config = dict(
    d_mlp=768,
    norm='layernorm',
    tie_embeddings=True,
    parallel_block=False,
    init='uniform',
    init_std_down=0.045,
    lr_head=0.0105,
    final_lr_fraction=0.0,
    seq_len=512,
    dataset='wikipedia_en',
)
MLP neurons of a small language model. Each row is named by its layer, matrix (up: input weights) and neuron, and shows model dimensions 96-191. Each number is 128 + 32 x the weight over its row's rms, rounded and kept within 0 to 255. Numbers have three digits each.
After each neuron's rows, "fires on" lists the tokens most often at its 100 highest values on Wikipedia text that the model never trained on. A number after a token or word is its count.

L9.up231:158143144140111175099112147107146132116188059165093104061116104095117173123111134073141139124125132130141215150116136160068108139141137143144113195136110048092080144194140121168177112111080136111228071145120154116099139107099093207101126133145089178103085107128141111126105082093075096145
fires on: " T" 32, " at" 31, " M" 6, " L" 4

L5.up127:114165131122111135215129152114078112157161143126106162184149145155100121139076148181141152119115168161139161165219130169125153132125094157124166041083118124136081153118140185120144095152131125125125115163123129116095086127135095116110109120131161105106175115146118169125103097164156071158
fires on: "'s" 59, "’" 10, "'" 7

L7.up696:106130083122088154150142133081133098191113118099110075179084089107114142165149131146125124203094146130129173086121155128135155144125130138086114150215068040100148121194120093099099133121121119163113140163129069112149167157158099140158121160119098063107145122115148120168088094129105109156
fires on: "or" 17, "o" 14, "os" 12, "ar" 10, "a" 6, "ra" 6

L4.up352:153101109145182159092116121068130168126177159175126169159142099103145133131104087106145149122117130109105155106163057167111225124173148089132112168139138118104099165180069187108174114122194135074105173128100094072129084123159075105130131128161202075188075099127094176134086131141086114169
fires on: " Rep" 24, "im" 20, "t" 6, "ig" 6, "ribut" 6

L7.up544:190125148168067079104134098160162109150082154110159155139087151124098170123166106080152138142148078120154145141145142162142171090104116130134135109089110068174072149155081192122103106166100092058121115092145119130159141116136174122084135116111174086155151124164120146188150103107172193095
fires on: " re" 23, "m" 20, "t" 12, "int" 9, " " 6, "ove" 5

L5.up152:120097113148155103181125114141116177109137108176135102092161122130082157113077164112101079128102158164138149108124115121120096093153096159141129043101125108089115175142101149136123087118127178124078077074143144124164117197135133155168103136211102119139064169135110139204197102120170149078
fires on: "ing" 17, "d" 11, "ers" 10, "g" 9, "ou" 8, "eed" 7

L9.up458:115103123137156118095079141191118124132093114189135039128093080123106116182103108136113129095099132104147171133115167089183126168152137105112157164112123128136139233133108146123129165131075170137095115164140152102101116158128176135189096091083094097122155107174149153136143128147120114187
fires on: " M" 24, " =\n\n" 15, "–" 12, " as" 11, "-" 9

L4.up229:165106119097142125071152175104126108147172134153143113139080117169147146129110099135107077098118152146092139098163209060177173140116105185160120071174160085129125135142107175154095127168123124145121174147097116112161130100095160097203147113128124146117141139123097192142164105153092102131
fires on: " h" 35, "h" 31, "ever" 12, " Mich" 5

L7.up74:092172110164081122157155175135125077115142138117163039120103099078151171120126129144113142171146115134115116137137123128110141101109082154151079148139140120139130137151107116131110137150139167104131092110159146125112172119098172159148122136175085106134132166092140156133193195121094118126
fires on: "aving" 14, "eg" 9, " not" 9, " has" 9, " have" 8, " and" 8

L8.up152:114179121166118132138159174069138131213188065112125092139092167143132187152069105132091089173131153124104097099112094147168116069151115173154108125087098128165148132119157082114113134151099132088145070116094085081086097087105138127129107156192145117160088169135128134153169137054165167147
fires on: " " 42, "-" 13, " |\n" 6, "ant" 4

L5.up566:061170139130075144122169112093166136135180097168062161080127135161127103124129109185103179139148108159076204095181125109083114170158140182134144124094111108104144147131107146109152158153157150125152135083145100167103172159123117154113098147131114084153192090169148164107196136117168116195
fires on: " Pro" 17, "ot" 8, "per" 8, "out" 7, "ver" 5, "t" 5

L4.up217:108130175117191130056105161114155094173148115133174086094160109113128162173071132170142137148137133185108148190179078148163142164128160144165114206098134123112087146162077141099177102135118144180096065154132175097074082165121129087106026115179132111103123128088155205154174126121105108095
fires on: "ig" 20, "d" 9, "g" 9, " end" 9, "l" 7, "t" 6

L4.up228:130182105074084102132146171158132160132104121151115183163064129165135101136143116085052105126157207133096209155155148156150133132095109164097087118118200219099112167137093163137133095112159115089153079104157110133148098135118082125107104116150086190164157089128162121181162115087174129133
fires on: "other" 14, "ther" 11, " small" 7, " other" 7, "ong" 6, " old" 6

L8.up591:114097103149122088121069128103141157104098017121139167136113099110123161103182114098144165103119154190117149151113087050113081099158164160141117198116142126090141155143121116083129130131157117130109191108100039098033113096119173106105081127178093125145152110142107140111156103146166126171
fires on: " as" 56, "." 4

L8.up463:140117136168121148102108124163150116137148073124131101187109138130113156110150168158158146162185112139140084169165098154134068152118108160084145177125147122079162176167134098093148130117115169183163171169091134100083093157213177192172126124168120133143131157155090162135129168147087060129
fires on: " Rec" 22, ";" 21, "″" 16, "ph" 6, " Lab" 6

L4.up182:088112119119186105077120141090109122171169129085157095060126102138106164178152171176081170147162163146130123083181158148120186098162109126155128147142101117072124156199117173104158121161148158139077115139109120050084141152157121178130153111078148101135112117150109144141102096080090159144
fires on: "-" 29, "ig" 19, "," 8, "ro" 7, "up" 7, "t" 4

L5.up143:118104103130111067119113139129169118123150150150077092121157118104135101114116185155067139104180194164132201138158134170175097057145155172144105167076081111174132111106148137137131109117114146108188137082143117185148127093151081125173135129128116116075136103092146136164113113158045161168
fires on: "on" 20, "n" 16, "k" 8, "l" 8, "ag" 8

L4.up330:120136088131193135083138159124213098086101143154147085120104142042172113171099196168083124120166162097089177071145186188175141171119118102188157185128175162178135155150106123134116102148138156125116110125144101090177106170159078097177116108137146119115112161126139088172164131121125156155
fires on: "l" 16, "c" 12, "on" 11, "n" 9, "her" 6, "e" 5

L7.up62:108102089136102113114207093151117103126167143133109131151132106109071159130110108105139146157068127141144144157055108158115138139094128175200149156163098106115117137193141126091130132167179154130058150103174112136130165119213082148149114111157104148100152112158130146158139118114119121076
fires on: "a" 13, "ast" 12, "ail" 12, "os" 6, "y" 6, " New" 6

L7.up324:117163159103167130137155118102158142161099090152119101080045089130076129122151097069165172089113114109086164162102089118139139112120150179143136166151110129107149140120147158116105157119167114070175083200149123067183076139174177087147098102153137087157139099069106143171103129144088190136
fires on: " p" 15, " |\n" 8, " d" 8, " act" 7, " And" 7, "ind" 6

L4.up209:097137081142129094071152159138146149117182057162160099142048151121140094121122122124156072108124171140111125129105155099158097142142146255133137133129132108122097187122104161105122107167138183147128130100162121105202163100064069123128147101136131121107112144141143158174134145130136096057
fires on: "." 33, " H" 13, " h" 11, "h" 9, "H" 6, "S" 4

L5.up311:125163059138102158152131058163119189129140122138133169057137119160116080140167101124082121095168096122130164114150181127108135131135060156095146100109098115073089156146129160112118130136158171082142136177157073117140087110158197160167061148172119069103146092083133147103135117104098121106
fires on: "." 34, "an" 13, " |" 10, "e" 5

L4.up302:092134118161126071120107140102136149060110082158137190097107108101136163120179132157135155137093158118161183161129099124164134165126098109162094146070057098070151189108142114122102156110167124052097187120095166120107123161135106075174089105129120145154106111113135140108157192153114108156
fires on: "c" 39, "." 16, "ong" 9, "te" 6, " are" 6, "th" 5

L5.up158:133136152159106086151090200112163171104091135123138106132120144125170162111081126139108063117163160157159106096160127161164124229124132159102113168169125104151130118132105117066154112156121175111175128118109103137157078174223172147095103119107104202069053083143120140084143109130100126132
fires on: "est" 12, "ful" 11, "al" 11, "ual" 10, "ic" 10, " first" 9

L7.up342:149074085103157115158127129091159142157177087114062143148137149114077132096106177128142072151101139108166137131198139128137153105071067179085111147157113108066108210075113141104191132116112122108099096157179109146095101126141098094147066126142153061139105101141177192125120174142114107153
fires on: " m" 62, "'" 11, "re" 4, "ass" 4

L4.up644:112157126095123110135170146124123133082117159128077136145116165135188170208124098177074130132133128123140139157101116118122132075137108177150120106135072145134131136118086163169192116152158162152035176165142167133167150182096143117165100161150140134150105111140126103066105139076108115074
fires on: "il" 19, "is" 13, "it" 12, "as" 9, "he" 7, "ar" 6

L4.up527:129135023108168148114133167161105086156155086133106213143133127132105123149091159162173088114200078135188111129130066067096099186088115113146140084144144164027119093177134114150118107148127130107141159184104148144160134166140091134203089101130143115151185151114174127169142167123107100113
fires on: "," 26, "s" 24, "id" 11, "-d" 5

L4.up163:116075181146176141088126181154138115177107109175133168134116102086110170146112147110138115160093162167103110126176065163144132144093113158146087125172134125194167177129062156088179087140186113109143115153152165074110168123117129127136087102042090152131130111116151101144127175139124153155
fires on: "at" 14, " |" 14, ":" 8, "in" 7, "ir" 7, "is" 6

L8.up62:128143077170139144159159191063161176134124140107127128146096161110166097093160165180072128118135044134110108112133165079207189081110114156098147181094142136137051189146169109110158111219076099151204113088160114159118148101128130149130152125155183121113096155198085160145170134090093115125
fires on: " m" 40, "am" 9, "em" 7, " " 6, "m" 4, "ip" 4

L8.up535:085159070089133115165226053073139159116102081128139108073100114150100113108106144047138186092207127148079198142143153163128100101126109116093105194137101131114108151155077127089075107157096141035175109103149163131212127153112132139078106122130139097155134110097107152109152120126135150087
fires on: " s" 91

L4.up665:176147107127135068129170106083135102080116163156123114070082107153135126146156119112108101124191081080112162184060136125103137145154104142061100177142155131151041160161140131147084110139154192061152122111167134127126178116150139093154131117109126148192104071120097163124108179127155105120
fires on: "r" 25, "l" 14, "st" 13, " Gl" 7, "m" 6, " Dr" 6

L7.up12:108151156092111166156155098086106138182128170170182139075123110101104166097171068136162099082165168101066127125091091089158131207162107098154093089105096085102110116116128089128074125120100158096132101176120137143145144136151102093163165107192151145210203086115081138127192064118087171120
fires on: "et" 31, "at" 8, "od" 6, "ood" 5, " D" 5

L4.up414:142169146096092154164192158082103139063153143148159174094064094118156159123108112098171114134131166137112151118158069101134198140135108077172110156140075126174119123152145118094098132129126108101177090189121122114080112165128097118139085147112131095122139159118134089121133107122129167095
fires on: "==" 51, " |" 20, "ing" 14, "====" 6

L8.up65:115141075132141088156169146106165108118104112180140134117140113102157147093121133120093176131186122132173127127160149078156153124129135121111168134135113148068082179090054102084119123151171101150129136092142079040143113112138103146170173139173124153114129137139116185113117113139108144110
fires on: "F" 20, " g" 13, "g" 8, " m" 8, " sp" 7, "m" 5

L5.up448:102179082154131151149152091111118091103178169149127129153080152134184131136073134176097061104168107175123184149097141116145133134109090149151158101168076139172143151145124151082115113131136161117196199093092118149103135165092192115100136164149120166136215103143116108105169129079141134116
fires on: "ch" 28, "ar" 18, "n" 15, " Ch" 6, "ars" 5, "t" 4

L5.up544:158126183119154125098109150155098127121142121096139172099136155172109139140152103111139119143145110147159124134112157118166123160067089101166156119153131125119140087105114120115051147165128141103127170125137156097085150165133119074132120141107042149147117103136183103137103089098161143100
fires on: "en" 42, "," 12, "er" 10, " old" 6, "oung" 5, " |" 4

L8.up368:151081116129112157126089093056137110055140134101141120093149105074059140101126149111130184117147127100113177165128063129121081139149179136110067121134090091114146169144086155120135159123146161109193133163128099128105120141155138119146119127162124143093128106197175159149108118136138113153
fires on: " T" 25, " M" 18, " St" 6, "8" 4, "P" 4, " of" 4

L4.up667:147146106150192150098106193127117073146156045154100134100115098101089071140095110083125134109125118144173181162136046091149108190103134106142164156129162084156107152120119160150150118201127125117144115203101053108117110134130099124093076137090107094128179124111158201114166127163121164136
fires on: "-" 33, " of" 24, "–" 12, " de" 12

L8.up447:100079112030156066129157093085162149144138148181125119140095126088066145098157090122085111086207150175134042121106096143131098170113178198127148172085172093113119121131097148112132191140203130156160103125145103108119161112160143125165116113107146170137081135118130154151184107144090129111
fires on: " H" 38, "." 9, "l" 7, "le" 7, "hel" 4

L9.up612:048193108088154048164152101125160130096094127130113143067117126124108125147154122082136113125121162128084070150148124110160123170139132128149105139116070183129108122101083105132151140109061164092106141136123161137158124139153163150070143137191128147145111113126165102186162151120098105121
fires on: "os" 17, " s" 13, "p" 11, " (" 6, "oc" 5

L5.up188:145165177143150140157175123105145119137180140160096119065093121134186072172148074168097129137155148191079176133108081091177096139104133180144184132107128137156104147161163093108114130070113159130134135105123106112046162097124102122088060166181081118139145161134162099088118155110110168110
fires on: "," 82, "t" 4

L7.up608:147111093096174121139115119115123101157126156111132075114143147114120116092140166149086162167173088102115087152116141157174135143157091125146116147206100151135063158079160088080089097163129113093140116135173144125073173122125180101136126176145096136142114078176169170091093096075186084137
fires on: "," 22, " |" 17, " St" 13, " and" 6, " as" 6

L7.up33:146122152115157105132126062132152163082153120117160134093098182145117128136165109131137174136121180145153128148115079109100077148146132111108092104162116089156108132125112117130096147103120122135112133137092147131155161108127173108171109106178175168225104088204122124082134099084117118103
fires on: " d" 59, "es" 8, " D" 6

L4.up296:185180131091133128134163081143102180157146144097159169108077083202092128072111063154150138088121114155182148072179093108168134080119154054113131152107147158170076213156095134086156181179092098158129125166101105124089172124088059121175062171168156128151138051139140130141090104127171146096
fires on: " ex" 40, " m" 33, "ing" 6, "=" 4

L8.up409:126198163070086158201182160097153163119133147143151145118100093091123200086164128124079127168193120167107141122187144132126137113076137090159119182129141120131133135110122133103188125146101172146068132145153134034097131143145148133168116099090180107140117152107132201085100165103096117118
fires on: " ac" 20, " |" 15, "==" 13, "|" 12, "e" 6, "att" 5

L5.up511:163121072119132105150147117193120095094140119091138100118183119113079150146134072130124099134061083158160157151172135148126203121075094100097115110158132162072125163141049140153096127139109141174148114136140107175174097184167126072197097132176144168147151160179172085106147156169141087123
fires on: "," 30, " and" 26, "." 9, " to" 6, " -" 5, "s" 4